Weights of a small transformer language model: vocabulary 4188, a variant of Adam for these matrices.
MLP neurons of a small language model. Each row is named by its layer, matrix (gate and up: input weights; down: output weights) and neuron, and shows model dimensions 144-239. Each number is 128 + 24 x the weight over its row's rms, rounded and kept within 0 to 255. Numbers have three digits each. A neuron's up and down rows have the sign that makes its largest values positive.
Before each neuron's rows, "fires before" lists the tokens most often just after its 100 highest values on Wikipedia text that the model never trained on; "fires after" lists the tokens most often just before its 100 highest values on Wikipedia text that the model never trained on.

fires before: " |", "%", " m", " km", " cm"
fires after: ".", ":"
L10.gate955:159124115117147169072108118112118112121103087126142102112079112119122082098132169124138129119125123115098161152121137141139124111123113137119115112118117166132149124146139162129116130146110123137103124123164141120146180106104157095146153162128095119114133130123110128147126179120121154093
L10.up955:184094154170138132169102132108129129165108093159117156143125113126145139117142139136131154145146109124066102120153162110135102160143141141085113133117120126144142161136139134107089116122122105126121140133157138080192123115134140193153137083124138110133126137131145152106129112127123149164
L10.down955:158128138176120098113101107153127136114103123168155097137137185117130124151101134083141147120149120120107152119109126148136164138109093112132112126151107131169131127169110070121138117090120125100071095126136148132162108108170124143117105124122071142162134143128135149157128142138110146110

fires before: " |", " Team", ":", " A", " 1", "."
fires after: "|", "\n", " Team", " Year", " No"
L6.gate716:160156120135119141076128091129055169124124155141150121159141163093115133070123136110181128179121128158120130149127139106098144157158140133129113146128152093113144133120117140138128140116133132142135121112113115079104143119090136142174152088121139108081090093134111107122072116127159161162
L6.up716:146138121171118135187085113116140147147142138098097120128109122081153141116143124097145154166108119136124147117149106112079130118096120077151116131149128147116096102136140151107142116135138120126127106110113090094068175102165105139154096115127150125110168133139126095082102101109138160144
L6.down716:159106154077146126133119094203118140102155135113116143099174093157118153110146148111129135083126134171096118110129125127129148120152188117116083114084136118133092163122156147128131125192130113154151182093148148161124135166102101106102142120123067161129094134141101135130174139140113153156

fires before: "\n", "|", ")", " |"
fires after: " ", " |", " Q", " R"
L10.gate420:117113093108135142095106096121133149111124125103128124100150108163111108113116137096147096160156130157103133118119101115151145111180131143153151116121144118159087094094109100121128137123145126168117107116104116169122101127087173159129131128143176141117126156154102144124123096131124109192
L10.up420:177160144111091131179118114149132127112152141071173093126137151077124079140086153104135144118135130114192173139165141112088106150151123139083123123127138108126118098168133102118095155156106157121117167109116103109102098151080146102172152132097140126132144116129185131140087118158105181138
L10.down420:149126113112119100057125127150169132115098134148133111109153121139138104132138124102104108154129120142124122120159090128135180111138140123124152142099161149133131137125130145161145155138159161145120111131118105136082114116136136156097111139121170150159124139204094086127133122072172145167

fires before: " |", "%", ";"
fires after: ".", " |", "/", " ."
L7.gate196:133080122107118118135113104105083115160116170143136126156128159189119101082112131098132123142144169135107101155098109151115142137076130129123117114156135131140108107160110104071097096145115153152141120134110129131129141150152124147171128155075141132155104119098100138153107111146140131146
L7.up196:149167124142125102117132151120176126110140123155139141089102136116150146145105138158157087181154094129104122150142130164109138105152109147147061111127115104113114144152124133127133155123082163168131144127143137077153136173105160109123100098125124074148089167143111136171117093101133114086
L7.down196:144128091157161092093112093144095077117106119136135140183115123155138144092188196098129098111127118123134155154141167137102127125125177142152170107109100100160109140074133153110105127128115106093150110111104092150176104080136140173148110113116124124157141160110112154096112136076114102100

fires before: " |", "."
fires after: " |", "|"
L4.gate862:160158115146163181097091085148141120080132169083134107113111119119164121101148109130136124161159124106124122114151065072127123133144154105098108103166100136090172120165150132144137134113149097117120178147136158132118126126168110131170144105103163157091118116146119119169136060188129096106
L4.up862:184116156125135115098104119116145183122125127168147096160131177125114096089131154096132117155132096115135114166108146149097104080142082159145136170104134117080125114161097135140143148133087157179131143103104116118167137137062137107138106071119138132186141181134102162119121138153096104124
L4.down862:116142101112142116125127149176152085142127118148148118175168096155109152101086147149112110152149135101104133108132093122117159184149111140132132132137114162157125128143158113126129118158099155149126169168156162112156125131091135119162136121148176143104109099152120132123130095120114135076

fires before: "\n", "|", "|---|---|---|---"
fires after: "\n", " |", ".", " =", ")"
L6.gate659:114139132150149184149081109099121156100132153108158137129118160114103160121131124139096122066138107161107138085124105094116107113126167115115130117126143155162116127102127096167138196158085142114144154126103154143149143137136069131147131114135082169104132143154138149106090198120126114063
L6.up659:141120120145096107115152067102078128110090164120165129140128140111128116106185137128125087138141129167161114156122122121128113131088151129095135102153110164154132142112171139113139122142088118123109144129086116143100140130161135114175114153104125134157119190121127124144111152115143142124
L6.down659:151102163105117118123143155142138103152168107156126143173114137148112144151152107151154138109154149143102146158163175113114106074093099135140112159102095140111112115116104145158107121130114187121110131144149091137137105108147108151106150103119105160134114080099135146089115138147105101084

fires before: " |", "|---|---|---|---", "|", " for", " ("
fires after: " |", "P", " 2", "ual", " 3", " Ed"
L4.gate664:075097133108124151170100171107115068110135162132096142171144110118161145142111128155123085136172147091121148157099148130127126147116169136120128152136141126142126115148089095113143148116152055116090141115098086166116146111112150132147115123093128161129103163137126125096134098161091142108
L4.up664:088099110146134146159127126142141139124101137160133097168129144159157121131139103114136140132144123131130140145102092120095103144157164146094124119107108113117146114137128150130110135092098148133127129121138115168101122132142141126124083091148089135091152142126118103137147184165109147136
L4.down664:114108148145104114171199134136152106144159140124144125142163087117139131105130118112143109102120114095132142139110151127119127134110117098124112152128107114108118134189119139121140085062110122093127161088191135126128128155113150125157147111105177153104114090151140094130141118113153132136

fires before: " |", "|---|---|---|---", "ts", " 1", " ", "ill"
fires after: " |", "\n", " C", " G", "P"
L6.gate707:149120118134133143150117095133120146126236128128103089138104132181117131139168154097094127152109160093145131099119142124158123139112116104160145116112138166136130145141115125120156138119102063124107148093157139122153135118053115169135126140120099100144106104084108089158082136082137120096
L6.up707:149106151133148092108139149079098123140137131130142146150089135123108111114148162111089114095111100117140120144147090110136151088078181125111104139099141159147127124154085156096143131103103171098162180160125131118166144144119105107140127074077102123134145096111081137125102091094080154112
L6.down707:174143139150115134132135122131098114117097139142134150153082111163083153150136101091128136096120149129116108105152141128121128106120132160154127115115132145114154089166124118158140122124100108144071193141130128105136173142138132118139132143113127123088099099142144123139099086119151148103

fires before: " |", ".", " for", " or", "is"
fires after: " |", "ual", "–", " M", " or"
L4.gate367:146150101143131116121107134094108165110135143151146159129086126183096146146126130133104133121184107101143142157125106087110147160127134139128169148104095104100111126113085114110124147113093119128098127145072105106094130146144081117162127141127134142125130158124141165078112155126148126083
L4.up367:139115097194127120123133151177154130099098142155080169092175132172094125182149110105095137086164109098058129079144106128146145132140166137129124127128136153115110120147174082136134097147067122136121152149123119140115140132120129136154127148140120134113124166116144152095127083142115114080
L4.down367:120119132139145131113142116123135116144166142134140127122129162146121110131099149118146131094127066104100130120132178199134118119064170124108104126138097117137147140088110132126131119182095147127121132106153143139111129127129118135119103124130077119145115140097140125076130096125082093126

fires before: " |", ","
fires after: "|", " |", "\n", " Republican"
L4.gate166:092102095113146174139133107160077188127149126104196128161170148109111149165136131140153116112164122126109115108125137136117139163152116134156143091157117124131084134122113129157114112098167167129129127149132118099110133101124169134134107126151124121105151151114112117131137126186134098086
L4.up166:150109155040119123119128158124135135129118111154110140137184143139135130135127136087095106149155093133149153134124144118100142081131147114115122135133156108114143096135158116125123150147107127105103119139092123098143108121089123134155098136139153127134159131169069123120109143133154117166
L4.down166:102116116128116139127103148131158143194119089120136087173122103117119163145139137140115142131150108111062143144133107126096114160159121107140137109134137160140132131116110145100114114141108130120133103129154134102088110159172121097133094098162133101109138094157139111113136127144116136111

fires before: "\n", " January", " "
fires after: "."
L6.gate48:159138131103100133120115116128094120120144119098138145172168115151115144079125141125121115139162128136109152126108123120126145139153091121151092131164142112148118151140129132136116141131112103140119099160122106107143130123102148148134148137106175152092136105146109182102115117127154154133
L6.up48:093088150101107181114167211124167141134149157109149130138107063088109114121124129123119116137127112092115127138125154149093087086090124118134161139140148143123116158081095088144157123115108156126151167135123137114128130127121091108062126110128165129140143129127112129101130133134130160155
L6.down48:152133147132191135128153168116119131139091089170126118106156064134117107110183140125119170070133132110137120112162065107138149092096155129116105134138130145181114159160186128126127157113155127130109129088142116140150124126135111138132125156124125135161149154145106087120125099122133136124

fires before: "\n", "|", " 1", "|---|---|---|---"
fires after: ".", " |", "\n"
L7.gate999:174148156146128145107126166099114101119123098160083152134084112154167123113143125130127130079133154094140143104133078102104102123131125086160143125108174135056087135133108143144136179107151124152131136116143105099130110110100107088102099106110121118153107095161107122119081135125178126127
L7.up999:120112125132124141098151132130138167114096125098134118099123110150137193153128121132156135156129125137101132141139145166133125150128110171116127095081120123129139094124105117150054151127130112156169125136066152121188116127127129100096151175135117144107118131099120121166133155111104140096
L7.down999:150114094131124149114085119124092113124088136150156133142125101074117124175131153149140125153142148158145138118139108115114143078103149176147110133107155142113128099153143118121157143115139160141121124092134081130117122138146094156118149085107149183100150139161112130143126118100089112135

fires before: "\n", "-"
fires after: "."
L7.gate430:178164120100092110126130114141092124117142099184092069131100142125101165132139129129115100144122155159121144168162167085090167116155171113124124094135125146105164089146118149139131168121140159114124105145116142115129102155135112153133100111140150135130091083128067148082123126148158143162
L7.up430:103140095134119185146075159147122142132139173155126114140140126083145112127117126136075139136117127146144139149097152132119104109083120125155099098174119140145118152157103134144086120142105132142105139141073117120148093157110149197097147125149124129144145104147082130067131129144134143117
L7.down430:111086092153146127137142105125148108141101102125137092122110096092135109147121144107135110102149126165125132103193145112130200143115114131109120133109144158096127095148207151138101151177148148135154105107159121116132124150127125141131085141119111130109096126110131125115103118149124146148

fires before: " |", " votes", ":"
fires after: "|", "″", " Republican", " ("
L6.gate292:135104141127136147151147120116101120137113067168113143176145115095143137099136128146115167112140093153142139137115124124149147167149125087141090166154127122143119129081160089127165150143138155164175124142099153180142128102138146150122142088143199151112112130131126103125122116107113095096
L6.up292:144140110125149161158160126139120106139135088111144133109128107128137105140091092149134141145096140153103142114141144152126123141165124168147112129136127147122145118131158150125108111153138149114158102091132104170146107132109079109147159103142167162157107124104113086162167100149154149179
L6.down292:121118092134105155139134169154104093132170134123103130166105159163098140080160165137132176138085135149136144119157085127138125131140106162112076116145116145150150168102172125107127145152132122147101093114139121145135122148148107151163142173096144179129090135106102115135092160196133106145

fires before: " |", " ", "\n", "ill", " Pos"
fires after: "\n", " |", " Party", " C"
L8.gate465:187128153136143123170125128095114147087124149133132051126103130096095139099134141144125148110116133208105160118105167138122141071122147125164119116086122165123113135160164097102172104148099147117140153113133134134127168110084138099134134159168137113098169128109116106127102154110092155092
L8.up465:176134099104114098137095166144132125110144126073125130146140118094129155176171151116106152059149110097155162123131166102089111084117148109117148075091099131177104159127097163098080170141131116123091161126113141110141139138138121106123094139149108113124118120118131100116124110102094188167
L8.down465:132132182119130104177096149102128171139118137102074166088094138117118141141182177147140119126149156139115159102135136188151138111143111098154135144152136122146119152127109167169111105130168113155144101130093055148124111102119152145118098093155155131144142130143158129139130157149137170122

fires before: ",", ".", " and", "\n", "s", "–"
fires after: " 19", " 189", " 195", " 190", " 193"
L8.gate554:119114153128168095119153166152135109115121106092093115102097105145088124114147108125117130193128115144115112121106126124144152177176122161096131110108118120181139151155173107158149132118120135136085113122129197111128126135136132103117154166069143108128094124120148123108118190140143125133
L8.up554:093105126156127149109126177130122147157155154148144128167125153094107115131136114116129108117104110082115179094055106106155095094148143102168129152130134166138157128103095161157136115074146140151146098127115151128091143166153125141126116170098137143099131097118174128101112139130120093116
L8.down554:119172056071126145149095084099134102084158168141172080105131109147139139125128124109147114142110144149134130131154120140142136144166139136098111146107099128114136122155125121136129102135118128088109137123105133102153140107139169121183150090162144140112115146105137124143125132136183127129

fires before: " |", " (", "%", " mi", "k"
fires after: ".", "uk", "uz", "z"
L8.gate742:133106155139089130115122127091122128095124141116161089103148136171106136088116155140151079113174109155103096121126144117107111113113103161084111082117139116120092145078102098146115129129092085123083085132083161120140084155114162130137108142156143120144179139115138098098103119139101145161
L8.up742:107119097165131156087102105121122124079083171151149113149143146161127161125125119111178110091147129123133129156076155103127131144137108116059108086182155111077120131073128141092106123104089090138141130127077114137154131153163086145154153129127134141137132080090102109129113115117140152198
L8.down742:093095121121144083087120162107143103106137130128127135086125133180154108114108166087154123121158108113116101149101128147117130112132133160167138104135056129145123158106081133095100122115166149097125153147097127141168149108134128172083112130116088157088113117107114155146134151143124097153